Part of a small language model's weights: attention and MLP in parallel.
MLP neurons of a small language model. Each row is named by its layer, matrix (gate and up: input weights; down: output weights) and neuron, and shows model dimensions 32-159. Each number is 500 + 25 x the weight over its row's rms, rounded and kept within 0 to 999. Numbers have three digits each. A neuron's up and down rows have the sign that makes its largest values positive.
After each neuron's rows, "fires before" lists the tokens most often just after its 100 highest values on Wikipedia text that the model never trained on.

L6.gate2:487528533490531496447498508472528514469481519475508474481518521502488518507461501452536466495514524461505514502527508508481438520501463515488520529502517512527485495501486486515473458458493482505425503453481484491504477511511466471518489497472485472499528541497515459514518482549515539518493515545490490503537479458500496502567528514532493509458455524503527456544519513495517457486495
L6.up2:516519523505517501469499489464552512454499512477519467494532490520473500502466474498554463445482512460480517489500496485436477507497446511459522509518526518536499496481495475522480479483498487528451513459470508528531456482487483443478493512479484494476529548523486490531479491552527520497483521521452490471537492465503509489565535497528491500447474546539499473505495485480498466461495
L6.down2:458533483456494515487453466500548516459479501519528497471483518496472520531501509522514507488512529493489473501540475511512435513492484457499508526500519485520492536505550489534459494475511531543513500493489515470498503497558469433485530505484464495488508593506477429542468513496482514548489488518467506455540485470482435486522546500512527501463527522509504503499493467483521495496470
fires before: "|", "-", "\n", " "

L8.gate179:541495513513520538481498478518489507530487535455551472465494485470463559516453486512483500519485498493493530531484516505542528538479526509523505500484476515502495475491492502513519513509515498479448466498495522523475498463539522466480526509539499565471498507500526528505473486525513482495446460534485515538526497488479552506495457497454501543497506484462529502539490458516529524529477
L8.up179:502514473483517501517509536457485498449514495503475495438488465514477474523556505450518464493524532484457468461474514512471522471501498511451510478513463486550492494524511540544497509499460542487509503546508469514484537509506527488508537479529510548540582501530493525502522499524481488508526465482542495502508490500536480488499535501461501528497486530472533534504531500474509477487508
L8.down179:496484501510520526523490517485508494514521520516502510481546473472492541504488512529483472500491520513491509487455504554494502486527576519554522460479492491538551484535545497490452551490464493533481495484450472508468529493489496472541545468504493525447456487501441491495488513500525542494468484500511536487530516484541517536516490494514460497492522501480464557478533480507525508530525
fires before: "or", "es", "ic", "im", "n", "d"

L3.gate135:487471442501521483504469500549488499491509467512516534479511520536453477507472492485467465473500494446501556506486538513532532489472473471477554485518474512486519479488515476542500469486473486524505512482489469500487515504454516497502537511470475477490481507483548474492464482517460521491488535460538483524475544481444501480454509484499480565497451531493567492525534503492488496489515
L3.up135:502523442511463466482483474525487526530507487492484473466502500545509474492489492499489498528522496501510514506537509508510527498507444494489505464449508486469498469498518500498507487527465466506521431531470532522456521475510504534450513525491506486513512483476508471467491494482452559459481496507521503543492474450503468517479500512514496533541463537509516447485547534464492487450489
L3.down135:517531493531453449476475480490494523503522480498509526497531494525458478502486526503435475473519505533521466491534530489511502516506437529495475497491506479481548471528480512539514488496528486529520514472497502541480523473507510493479516528481492478490548485503531492496459507497493509503515552499523495491447540456472470486474470459486464478485453515507519535504523473493506513486510
fires before: "ers", "es", "e,", "en", "b", "ed"

L2.gate71:492533554515535472494475493468482475484523495474498524479477496486493537525480480484485505480513480513498510499521483499458488488509544467530563541529444512500507517513522500485496506544551518509516517477534531543495506477466494484501452483482478539506515536522465548492508462477492549501520520495536472501524523517497547493472488522528521476481544481484543512507503515515505522563560
L2.up71:507511530481499485522502509493520541472485540482520507489509473502492526470516523500475546481520531453516479493493494486493462482512510479511534542512481472459473473530502521495499489497519527531476498497518491498505461471491453510518482506510495538523520525484484502499486496503530518548518491489551488545531490520505524462479508546514476466536511476472501485521573437522496485521543
L2.down71:516519502473485489454503503487475472482512522483525481499491498496541491459470489518527506502453490466476510486560501470489451477515483483511523475532504494511464465471492503551517480506511493483469512510494525514544518500474527470476511479502491524521482480522484539504527490504498494530517494497560510480544525545535513450497500512487509452512483449504513511473527498489470489547535
fires before: "=", "==", "\n", "===", "T", "P"

L4.gate131:485497476445522507498512485527480514522487501507497516487552507480478492482517521450528506506455490518524501449491512531533502450510525452495489512515512562507464487485442536546495502511494528503504493497497498482485514514506434479514490504499485489486509491515501492528476533537495515531526485481518498494544510479464455511497527527493496521485469492474501519464527514487547485556528
L4.up131:492501475491478532487513499536480514503546501518507522468557498503499524504511505477507490471493516501528528476495526526495540511517517481479492539525531525510459487526434536513516520496502528558543530512489509481483496481501455449511503508503474500490524502477468500523478539559488538514507452480544470477520544461449460500492522525533492498513504454480510554479495520513505484525502
L4.down131:492509520462499475514499486532519532479550489518503468443522539529466508535515516497536495487492473518489498482476498528489496468517507521454485537504469489482460502492484477526466486510517523527487486495489486487488501508497505480486515496506505542517491654461512504522462566504505532489489500505526513512508526520494511497482526522475481527496499495501496541503487524530476493530488
fires before: "al", "s", ",", " of", " in"

L3.gate62:523500490519454522484458493479533475563528527547493479514506499517496506528481522479481473482466517487502491485532505539492526502495485504488517537524488517542490517485466493483508509446500469514528513562521497474519506484501535540458522500509492527479522507453496499486501490530507505478454486539447461505536490484502490521527532505521522478478496466530517500508469512548514492502467
L3.up62:506517499511501501537468484508558513526486490513492500502481501537488465525533498510509504529466516517475435522516508511444516494448476469516479508474488529493493501460492514465538486438527482508530471530528502491487515490512492525472488538524522527447489541504460490471482508505475455525415487541507467507494475469519462543537492484500506506503485519522534512505500489546527510473449
L3.down62:493518485445484514498440456477491518464494507511502486513499496519491507507489484446486488502480524479486498529514479546476477529503524489515487542479530495503528503484521463461462544487514496518499481516526468476438515511496477493494459493485510542563480485519446489503473468446472503477524470506485470469495486536510487514502521500466525488472506565491519506482508479509506465524509
fires before: "ow", "ith", "oc", "am", "e", "ight"

L3.gate401:528487493502504519493481519496513483480526493520498509537506523513574514501497526521451554492485501479513530522484533534486502476488470530518439531516472479503489511473486510543509448534440474545482529453513508496473493425503472522469503487496530479458503496502497442509491453508479490479535448505494479481513505491521513540499476503530487529487487496502476517471469480518488581503546
L3.up401:517465506515477496505501521513481492468488511460497554542527544501530466547487491490465520507495489512481477496516514499493522500493512483518494518473452508502452499486504489493495503539483457500498505483516499503472547479508514518448482492515507495494445490477471491463537491470545453546505473535519510500551504518506501506509484507507465550501480440527486532475500520519502535494471
L3.down401:482515528531521523525484495479513474509488508526492490497509535489542476505479487474467556494497481514492505504459533505467481490476505517455483590497449480507509525462495496529536437501479476532468474501534509516485514461539486537498547503530481476477449523474467435507485508494493491491497461491470480540539542537546516521520507513475499473481512504488473496467497486470515507505518
fires before: "an", "il", "ar", "am", "a", "art"

L3.gate276:468510495457494490511530469486484462464494488516478510511467524518472518478487500484526479467453522489513553485534513509451526488466485452510525477544475520516482497506500508515573523476530508530476504517502546500506516493486447481524484494520504470488529533506485457488504516467516432515512537503523516496530501514522469562501458534497496499505440468477478480529497535518493506479466
L3.up276:481524531436524496505447493508494490555537486537470520487496533527477522515504544504523471490521522498453456518515517521493504472548546500490537487496538577544461541480512464486501520493496486530525518509471515487528520474462489506461489481540470523500457524528544505506486473486507498491498468519461476475527542520534530496515532504531512528478507509513501473551476520487445539493471
L3.down276:495496505501469482505485489543474492510533514478530489428513490512534491472527526512452506446517497519475515509500538483485503527508509484506464469508504514542461483508513483492503481452483478509485481535470506478479486442516527513489460504477475522485531512507516514528492529492463502455500524512492485537465499550444499497526471477482471488521522525494455523478507487517467497499485
fires before: "n", "al", "er", "g"

L3.gate97:487519511528475510505492426495506472444502527527496518471457493495506490490500502479485471505490522509487543463521474501486505493553502467510490503512474482548463468527480473501490525504486513520498454506544500465479524557481432495499533503499524495494518473557541494495457496465518513495468468520503507512537510547506577502530485485481546521479477513502511505468471505535506497492535
L3.up97:485513485509475519487493460524505503475504496533470491462485469523497452515478478445505522497483456558487499467561473489503519496531514515511491467503504436526498518504482459509501514448514522493533460472558457496461551526508506450521560472539506477524457490560540510503474494468529499512477475562483489491508489510502516493490491494498509518487472532502503541472482487521508506496465
L3.down97:513496505536486491503460468479512529503517513516541510541525497463532504449488478483557509486456478478517466491509518515488496520534561486469494468523505493518490487469519464531547543518510535488532505503504509507476535473522549481508520500546485505459497502498521483523444472477484506452516466487487481478485467524520520540506532486487468509501551556497532474488490519532475516490461
fires before: "t", "l", "n", "g", " a"

L4.gate192:522525479499518471479523494520502495485512498530480510498496502513532470482504510477474562526493502499518524491526517485516465434545508528499518521521498498528517500487514496525509476477503502534456529497454553495490455514503514521491487514509480473453467466510480502494496492515490535468560526498511482535549537495467501511487484443495515511509472476480567501548484526518491542519451
L4.up192:516517539477512459488456486505507513448474476535477504503490498498509478463517518455477544480543500490482505506528504490527506468514469523491499494521496513499467534475482477514492479517525464497476511504461491503498523494483552543510470505502526505486510514530480510502500455518491535486542549485498490485482504513504514479488463496544571522488459479522541485520478510458511480527450
L4.down192:481484532461529487443444477537549494478525486496474475486526499484510514470527518489511488476545457506516509499505511488501506521495514478484543488500504532524485481529511485450488491500529533498505512544517535514500546472482484534526503490484510522471491520523479489492429502474499507483508519501503512503479454520522496490498535475519487483532536524477471498498533539498453463493494
fires before: "n", "e", "al", "ing", "ers"

L3.gate214:519501556468484473499505478516448466467547472474493512521496491482517503504519505489471504524483485436520463478519496529520517506512537511502546498506508471553466447525491488480516526468509519467439546459529515519480538505507503488487487492494491541518456545510500469468520496558511524495486482503479499508522494549522496494496520501491517501471486454472518469496464535535483508493526
L3.up214:521493492529506494539493541495516533478497517507490481486507478513506547467512509472524462524490509469466490465515476491528497472455527491464547503521498467505467501539477528485453521498494498486462511472493531464503551472487515542507481506527490528473519518480514539477509514511460493484543485477538542483493532533509516504486537454475526484492533507497551575482547478550479499474468
L3.down214:524513465498470458489512506504479483487501519518569470494502491548535519474497507513508503497491471486489475516478498500500476479535512491526512483463496480489465499573538498437504508505480506492449506483487494478483517462481442481523486486470496520534531465524496527507486487455544514482522513526507487497534501525510491479502490513503499516514514482461546483521510479531498477473511
fires before: "e", "n", "e,", "er", "es", " to"

L8.gate418:484532469460514482518508501520518499489469534529462473500494516491516489455515454474482530500505500523495557531479536522526492483493476522476491548501507477467516476496476500497510468453525499512537491488524505499470509513518493495456532520478498494516513471446525523480502527548515499498479467545491522488491495426496482473536526503592501513507497438500477514521490506530519517476536
L8.up418:505521502491502546495469517512520493463470490491438502474470513490483503512543461471522501469543529489554532490504496521490537456469454480479485507544489509504497484504471460519537497482491491533471469519482510468495490522536498515509477519438435473483537530484529497517510484482458529495479463532459513482506492460514490529486511519529496525489505517506470505555523493545528523504502
L8.down418:504517527469489514482488477491484466481486508496468546478495501515505488477494463482511501487552460486511536472495510492496476488508517467478483522511540487517489499497482483494501466492520518511529494464500478479491534496536514470517485523457508478573517612465470518530517494548498555539490442497517556498473502445523493530472506509519468490492503495473489475526492495516506516480513
fires before: "-", "\n"

L6.gate264:518479533544496508506504481510508543476496506557510546530535479499558501490500519456520480476482496478536550517495483543538509458487483480510521512525503507502521487484484514496492532521453514529454509497457516510456519463494422540519496509470511499508473458527515479518460460485501481476545483506525476516483491523519499498524493547499454496543512502466478541475486512476524527506503
L6.up264:486470504510479487510475569490521483492503520494487519480486473496512531491460486523469507508501460511525507468522480540484533513490458512511440463492490478509537492464508417479489520507474552478501514514537508510469543506481496478511463503504499519478500481474505513492493529476503483459473525487506517497470496461491487508487525552532522511476483457545486479471516568487445497504513
L6.down264:522532487515464467479460509514495481496486495505535430523506501473525471527497556498504516525476483476540476487511464486494504521489473491460498526505519473462526502516529529504459532468474481512530508465517539503523541486478528543510493489479495525509516524497537537450533500482527503404491482479538520530519460493498441475518490561528512481490539498499500550514501541462491517478482
fires before: "th", "her", "w", "ber"

L3.gate313:527501512538521493500499505506514493442536533503497493473512519505527476477481545489514515513512534509495537504493476487532498473518471477460500485497498497507495481516497484499511537455458533493546497481476466526459484519480496523507525522429513506473489521519480519456454540466490521525532515511508496545536536460497501507474516481515514486454486502493471488471485495467493565545474
L3.up313:469475502489430447475497487469503510509540545512554493490508474497502457493474518504502512502537505499489483473509509506490515500509510448521490503497528488482465468470509488513493516466476471469483526495515515479501488515462533481540505489498519523516472506507537523491456505512509528484527499526486483493536525554492546574516528485502502493470482517468513499487444475506508484481491
L3.down313:511529521507471485518536524495516503503531420515532517477483485505503503494461519495508533486518519438521477508478506521482482517484501468468487498496537473515487496482494506508539478485483500513539502527484512493480464491518541471525525536528542488515474490473486484515467503533480488480569530466511482485525491508469490537497530501460478536505490521486522452526485485526509496511497
fires before: "t", " the", "l", " P", " a"

L3.gate106:516508452492496517498479472509482465484467518496514477481483476517463525560459489457451481504521511529467532466494520478448528518475505490509520555509457506495478499507445468503524477479488530526518520483525476512475514560477465509513553499535525496472494477516519488527480499497509530504485549538510483470486504514475524516560506512473504512442503533496479520496461490515458516507513
L3.up106:520479521480510487462502499509459505497453539492479482488499459503474499516478549476441472515523476502468523476515529466485488522485482464497487538531470496489487497495481500492472509511518490520471533500469516483475525513494493508556545475521501495471463484498519496495480481502477523473503507543489485470474505519477505518530497497515494536508513478546466517478475498517449503478465
L3.down106:529507490522542469503517501547509456447481518486501469513488499499509479494514509512500541505498457484493509490550491489532508517489537525505462473515508511502486491470474480465490517504484492525485520493495530513522506499539508491526499511534480503509486508505481470523486537492493501459418527515481486461485474518502499492460497448500433470529525487491525528497494501504486514476452
fires before: "s", "t", " a", "n", "h", " of"

L3.gate510:508520509516520500554521484504514501491476505469545472504499497510493522461509492545449489535475474463462519475536525464521551507467541507504529526517461508517462485528496501505492440495504544499513496494500542526526479465492454503506488476473482497511464463493522498508451469522467537510479514575480525493495495480490508500511523521465540519464470461441512489503488522546498514495492
L3.up510:508513478493482489505519490495505504504503534500539433524466534461519524500483531531446482526478488491511500498547510472468528485479551499504518560478478520510509508562490509504474479485505517481479534467480520504488510482506504525535486505485460546475496475422523501482475520523465522469503499530521502478498502454504481488540511519486515480464508484438483467473496553557518495467486
L3.down510:439473507481493497469522524476554494501472501530522454506513498486507502524524493471522509537500490501499490546479497433516531475479535503480495481479514514486505511525495502551443505497471484460504504470503501540490505429514551519511548493498499526508505536486508479489532532494514490513496491538500504507479500484495485491500521493492543472457474508484484451453476519517499499467477
fires before: "e", "ed", "er", "l", "r", "ant"

L3.gate157:501483502546551491521481520552478502497470506531480491489512539487502462496427492492460533526495491532469501514488544495556530492528459481517492494512494485525495511450483475485512438551493502480484541478508501485543490501485510490499474497473530495504528520498480488501490463488550485535468462496515490494537494437527515538503475468557477507482486508525537524491471536548516557507489
L3.up157:507497489527482470510489494495494484501481516497510526477495494477514467486445530500448539505475495542495518504469502496474532486519482495494512492508495530476513490482479430472509489544486465465508544506476487481503487526532523490532445479478551466525520539481504441472475510484503505533487494532489489514523461465522502551505465475540507499454503503489487502558520525503518565514473
L3.down157:481484512486499501491498470497510496483526497525477537546482546474444513469497514497487531450470506494472503462474487483519526492478534497484486520503502540539460513503519473505494503522510480494506561512440476442541488459494487490512460539472513525504463504471484465509511499525526552528461486523510539534485530496491491503522533510488512484500474499521523456525554520499490514483516
fires before: "ing", "ed", "p", "es", "m", "e"

L3.gate2:495479509475465539509507483530526448469508538502488539497480445531526484470481527489496513484513498492461482541528553506462518533487504491460483486509521531495498532475508507524505462516510494481470495510498526456516502519481501492440501479458538471477524476486492425534494486507495468473524492509510500484533499514505528509519489539519496487464465494470505508484451532514497510506541
L3.up2:503484524519443529496560487509514447473470532496486519528475511524539513506473546478473514513497442526490466548548524469460490519558492505497496534517518508551480510480506502503508499510455476471506514502491514494507481517504520486503504472455513495523522488482453438496500466506478460522475461510518500492519485522498463486471475527519461498507501469521489512462481480529497529502514
L3.down2:486518531532490487531498471478517502509465528543517523512500481484529493519494534439479475489505513518478535506513539519460488475456525535445475493509519481466505523469505484548519486553482468482482471509466494486490492464544493520518513495512476459487468512454485461477478492489493448466509491522482528501472529530504492507479473520503498503496536493482467476457506543480481524475467
fires before: "in", "ar", "r", "art", "ie", "a"

L6.gate437:511510491460480569481515480534465532496524476494441533521428484483480505527469443519534470458476484508540452495495496499472517475476474527515526572488508493482503488494483477501499498496508525455520528533554513549492508482441477538467494513522499483504504476470506502517507504487504515521486511537507516517507518496539514503502533478512489512506476485487485496500535528508514494476508
L6.up437:474469481497500501498501528484517500535471498480468520522494505481460503526511503443530419484467542506521523482504516525485468495452505491503501506515510487495502521497491494541539508496472541472527491496492552477494527480494488504483487510464496478531558478513461528541468485523524536499494509512487504494540480514497473499517547477487509522486492538456468514500531482506488506462492
L6.down437:463475522495557519508509539467520495536524535466446467461482494454507510493465498500498493468526512487492515502519481533485541458487474508458518499494501474518462518492463476501527553524524482493501517497538471543515501501529500471517490544486517473535491549479475530503458501452560529470515475463486501515482497522519516490510504457504547475506491525495472511509495453469525482484455
fires before: ".", ",", "\n", " to", " in"

L6.gate81:498516461543485540534514535520488471507502568503475529485481483522492495453492483524510468540509472489535498519462489559570485493549475495494563514492486469515518486508507478524455519535478490493507536473477525502470529541483506516514489483485517495469535485544480499502533512492470520501517499526514471502489481503496502488493535456565476501456496495501452490534459515507537480488487
L6.up81:490481489446492541504500546494478504510441485502492510466498496522525482533504483480482502504514478494452506513480472524482433472513489564510574525480501515538489511462500520517466527526500538479526489481511494494488511513527483501507521464490547490497514493504501519499528497496517480557511523490504473486471496589508514499492538453464490489470523496497501493521472527511512515511482
L6.down81:523507480462498508481469470492466484466502504489578508491531516517522481505465497540443515497483482532518515527497465541517490527508491518528536528518510530490532497478528536518475492469517507516530484493533464488484444529453483495493491508528447479480551502529484572458537497511546485512502486503538470521504494500535451499510537450454498513502493520526474537448527523492458519472520
fires before: "ct", "as", "t", "en", "em"

L4.gate383:519513484468489488544473469467478529456496489503512500554517524491513498485501479485508482490506524460516492494484520502471466490490482451485505495489514510489484494505532517509519497475535511499511534487521477492447497466522487470480432490522506512437511524492472499489471514538505475508518500538493461487493497490493475521462491481485524532513497447496546513513461512496504564458508
L4.up383:507516497493500441534493477502508480493542478523492492474482492513470479473470474498480539511523515437515516518522505534525497522491491496493560497503514475498501481499495535538508470502542504486504494478429525511439510512511513473529495501474524483474494548470489546544508465529511540503485477501498497515546499530545481541470468471487504517512502473477492480496519501541502498463516
L4.down383:535441461531462422470521483497524491491525537453491499470501520487501487516518528530544495488488498489532479507507527500513510472487474488533564485513539482524543469515508496450484500497507521473499525491461496526527549495527511454499535477513559481519521508542492525513549523479517507510519502495548457516526500523539497500522460531520496463507481461477526451517509502483501491497545
fires before: "e", "at", "es", "en", "e,", "ing"

L3.gate58:501502500471469520496503480529476482524527493490498485442506497464490508513489505548500461490506487467503487522507468539489514533503474473465492494504520493496492435513507509470542507505477498498536529474551519441470496494479523549485464486520530432463485418480510498516479490476514515516542511477536511529542499515470465495467509522493464501490484522488449523491483511487514508494493
L3.up58:510458515482489504491499483514501492516511528494485488496514495460539508525475507526498479515499497487505477504545480504480493539484488501505499538465521479504459469500510509502523484551510456537534538538508536503479530482507474524479477495504493458479512448450498549542470497498453492472507488480527517530532529465455466451502489470527469505490456501470448479465487489517494530482520
L3.down58:494513507488488462472497513513493520533505460489519465467483544493517518505491533482480479497543541494517499527519494494511507501525490468440529491487529489571485494543489458514486465510463513507500504482514524503479527504504482504525518471498477491464508534475511488510525542507459530516504519497575483502486478472485483471513492468511488497488522538471530484499499488498498474511519
fires before: "n", "al", "s", "ing", ",", "es"

L3.gate473:536512469467542477497482536453456503485456478525502532523502486522472494466497485438476474549500513511539489531511552490504474517489459542510522493479504558509496448493540474513552495490515504500484465514526460491465490504509527489529493467524486538476453540508512465479503499436481521545541520513483506512500483482475516502504503524514476499482477470504501489483500518480481525482513
L3.up473:520488507543497510520514516481479508455480473504512518494494458492487478516495474470494428477507519528506528493487530525479521517505449504520534541476518473520474487510533493494511492503547489513554539519499491507476467504518488477523477544499557565463493531509483479536500502500484494531433518486443526494484493506466465468474478487484484519449517457508494494467527529472486485488526
L3.down473:500458541500497494484534487463476500512475468554547537459458447517495520529517503513546487448491533499539516518490534520498518493544476475515500479507492512496484474504508480500452496512508491514510511509483490475492519468504506529520504521488496501484513540515466492512474508482527486516434505518446495492463456545486462506488505480513484525487495517552492516481538511486536461474526
fires before: " be", " a", " s", " in", " b", " d"

L2.gate328:482524494541524454528491518506495486472521497501506478489426528493468467547484525471502526524523483508482458500488530532487481488471499507528515462505531504536475478470503495451544520498538518537553529494508471519484470490499524484509504470492480510452493546517505511512503459440497533493501542495538494488502485484488556523509510512493506527471469505515526482508520524511497532492507
L2.up328:491516508495560442467491502519525502479475504470516472504433508501534459521484520501469498509506485519456480439435516506504470538527502505508495501502512526510517493521533515430506467530519500536523484515516491527484515485514502526514499500509436527481493501489489469483522499472464500495510520494492523501472489528468473446522513495483516515518492468509507495467521509471501554509481
L2.down328:504517525514568469490511487548498476466487502482516461532464495536519487551492491494487489510528462512509466472455522501491456510522532529531496559497518510488484491528560507453506492509494507526513497497509462507500501481470478498543519521493447498472544484518475482477503505492460505516470505512456507502466473529494508471510490477486525478513461469488522510476501496494476561518493
fires before: " a", " an", " the", ":", " of", "ive"

L6.gate389:492492488490552561512464536508500504482483535499517486498481477547547467498526504484509455529435494488496563533473499508491499508556475495487440510527527491518466494507491529468505523499521546481523482494509507526491492538496465522492505498470538513469472470467528484525504521468502501501488522486498497497502495470502528490459492487517449503523499470570516507475469487492539481469506
L6.up389:459475542449525517481511501450514490501511526503488479536503489485459478502487496449498501504491491454482493485548482523540494467484512538467514479544530454527546497486507509510476481516440505516496471477484490456480497522472483492490529538525471480483529514528434496549498480482505514509498466490530526511486490500502455507489492446498529534526492487482444490475512465538504479479495
L6.down389:475507453487490530527454519502486476516483509514471519476472506466504510500468507501466482521497492540524466473500475479492508518487517516445500524522502505520520449440524507465512471562493517475507478492494517468479516478526532461494528443493463447466554532471520518516498506505507511534524494532512489469506501459497480520488535464502533516495480480491488521517511473532502431495504
fires before: "\n"

L8.gate459:523503469497501524521519490495517468510495505521496577504502524513554510484494476467537514498488480511523527465493508505545482528515507494530502503520485486507485480521484565519523490503492484516456488504504531472472482485483469480520523468497503513472522534519480513439527497491481448567541466500523470467524547513518465498454463521506479518513465461525524459520497496507524493508461
L8.up459:500484471487490517505522512528494502518517486514485523472470518484511472493526518492489496509492488487483443467497489499485468517466507489472498462547486450486466522524509528463536464529491538497500495539533497493473464474515516553525520494523531472482424539523510496503479474491455494533511516519493489502491480515503504473518452517493461507516460505507515531504485533512531551506493
L8.down459:462518513499493517500492488479500483512505425476490533489470454502506535495483523494519513532484475524485497480490525510492531507487511489484503492520517513481483498498485486479516536521503513495518496503505504552487488530492504494512457505491495497529480585520489536534450492482466564475510509492523505450487487531459478492483556521547489544480504525496500530515534512483528428499493
fires before: " of", " and", ",", ".", " for"

L2.gate140:499482499495515488498483512472462523461460460501562517494479481466465480506498501459504466549506486520519476483525518519513485498492476541517503463524519509489506519488534464487567529495534523485552526519503473493492458509508508458519483497502474548475500521520528517548486477501497549510494572489464509510511471511476537520482509517525466509462487490462524510514501516496471513501545
L2.up140:484450480527532481503522548483492498471466503473517492458467524494469475528524494478505522501503501510488422481464540516512521480519478503503492466524492487529503490451527488465575538484511481499540491514502486533483516511511493440500482519503440506470501475479528511553522520506511530525507534473474502505483471513512504446495476492481498560491502477483531495474497484501494529453475
L2.down140:471482532519493522492486535495543494491503460511510491503476481498494498502494492477520504488482497514522486539482533520518547462501512530502510496474522501480473474474534509463493484468509508499496519502464489475494543430485540480513529507499436509487519499516466495478499503467500465513453513501452534463467501532458492500533502467438547531482474491545500523472477524498483469453496
fires before: " a", " be", " an", " the"

L2.gate5:516515479537507493496530482511473486454483507489515494541460507530507480517455486473513495510505466482486510507521507525492545535519502489494490460462483479513456467507481470499528474507480498520483482481522520500519495472484507476510480533493521467512495537464479505492510458522513525474502526511538493490471528489483476498523499453501543524513465473490509494524491497553525505458482
L2.up5:545488538521474490487465484498484543483506517483508489456527521511490476504476486488511512553481464500510487493520476513495568478489480491510563502462498447452512505525480498476516473520492490489498503445504539459478520462477475531510496526531534465504465534468447476476513446510514492494483513520548506512513493510522498519463535483488519438487504479470501515544459509510490448497464
L2.down5:517486511475444452496466479510460524490454510486511495476530512532506492463470520529521519501455494532491471507483491486467505484443523478502515473496476469473531491564499490484486503543491518480488490470500498526511501478506495484468513539505521470494496506463540505535475517492517493529483492484518507465500471572475507509490541472510478483504545479468523502475501496507505445474507
fires before: "en", "c"

L4.gate172:489517502507467482541483488522512489511527499537478485480523538577467486542481425481514533526549538528520498502482542506503541481518513493511541527503457479481481501443462491507474517512525502523468474503513475490442567501509502502473482543497538500437455490502452490515534493512478524477491519516462465535483465488480516538526498483502521497474515537532505497497486475518464497489498
L4.up172:510479470547512522522487533480507478479486466474488460523525525494487491485524501468477513545481545501477501544515554513474550507518527510516457524482481509534480499480497523497476542501464529520516501494518460437488512469534506460490540526486489493511492505514494517563467508494490482490512435511499475532467478495499497498515504522472441559459443502491489524515485494508500487516523
L4.down172:483496555478484500505494501500511502476502493521544492514500488489483557475545525535498546497479510472474473503503503507504483479510523458474512503505513502510502465527522513492466485453480529457515530522496470489524491499498459444552475524482528429562496487476461507536504541495517502470498494514550488464534487512556507510473506526472497488487479491516507483511503480509496442510492
fires before: "ow", "ian", "ell", "ia", "oc"

L6.gate249:492479534475485509489507496486451497530509485478483537521446495492503499479532500479524498487477479492516486528523502517534474528506480502505430465497477487484494514535452502501520500524481508475498498487491504486487511543494487550487514464491523510456499507489497489448529475478483522511563498492533532486509454549527541511488453519497495532480462457519507530518473542484492497531475
L6.up249:520488466501510502489529525475503505529498487525490522493463519477534558498547480492570475492478478519544492477512540509516490499445483519499516488544511525498541532515507490515493516487462543509479517489515480461521505471453488529461501462480522511493487522506515519490500509522529510507505486497488516477478496536527520492512525470460474514494493482504483482466476518498538500499484
L6.down249:496525460459465478518475496505553428472517483491549545475459500484517539463500513537534511498531504546481460533461513505496496495523518482514497528507505519502486497495482502494480515479527498516522531484510501524509494501505504487511504488507455504497459573515498548510482491469479527487471483463486441510522479503473503515522540534531489489492508543506460466538543505505509463512526
fires before: " of", "==", ",", " in", " and", " that"

L8.gate411:491545482472519540466523496443490537485448532515465524519534503534527539533461493474519503490541519481501543447484500507450498493557487520451485530488469494524499466531494467490518487482561545524507491442507512481485499509474491483478518511457502514476546523512500510484510492483466528518490519491494485480510499449512479497498505503557500499469502495472489441542537514497524503534509
L8.up411:513553523500481535500490535482521534478505511514501477516524469517478519506447490469495497518547503461512550484469480497487459540513499506450519540511512502504511494537510455491542486481489553522480505473490506489457525499514469501474574489494503512518477594474477515505518503554471520490477492541514470544468543513461500542486486494515516501474492516480502529548501508489466525503466
L8.down411:479478525482510537471491457493519517533497506535494496508529516505497503502501473512535552494526531483466505471485470505504449537501491512502503474482502468525518535520512506484500516515516521519504526490475488532499492462511521428530554502481468513464528618507530460498460536469521485580478500488486520489508508490484478520507488492511536500457561484523536502497503513465525483511492
fires before: "-", "\n"

L8.gate101:539457490453519526462554521525471491533467495486496492502494495520516489492488499455505552539497467519505497510504486487478514496509472488514487525513490508491512459470514518479496491472495543510543511529471496501484537495486499508479551465489495486512521529462528492469457509491452510493503493533518550518481484442505513470480517534535497507499484491560489550487518514502498494491547
L8.up101:506474497514549550455513513495514474508521553492476520535512509517498459523492500453507501508497530493500517511527495512521518522493484489500459486479512494488498541462469498532487459500484488486455481515511559503463537496527461531468498504506521489496518508488467469484448514515518544516509420516543516480464522524501474483485500491497535515515485490456499535492506525489471500490524
L8.down101:513501473559517480464474524559466489505530530531493509477506519520474494548528495469502497490493515403478476552509464511496493497520469519503494518467507524470516530487503538535496507520471512519572475520464439514495529487515522502452504516510487477486543583506489538480453483495476502518505478476465515500489493466484540467503525524548516548491518521541554517516511497512499514500496
fires before: "\n", "("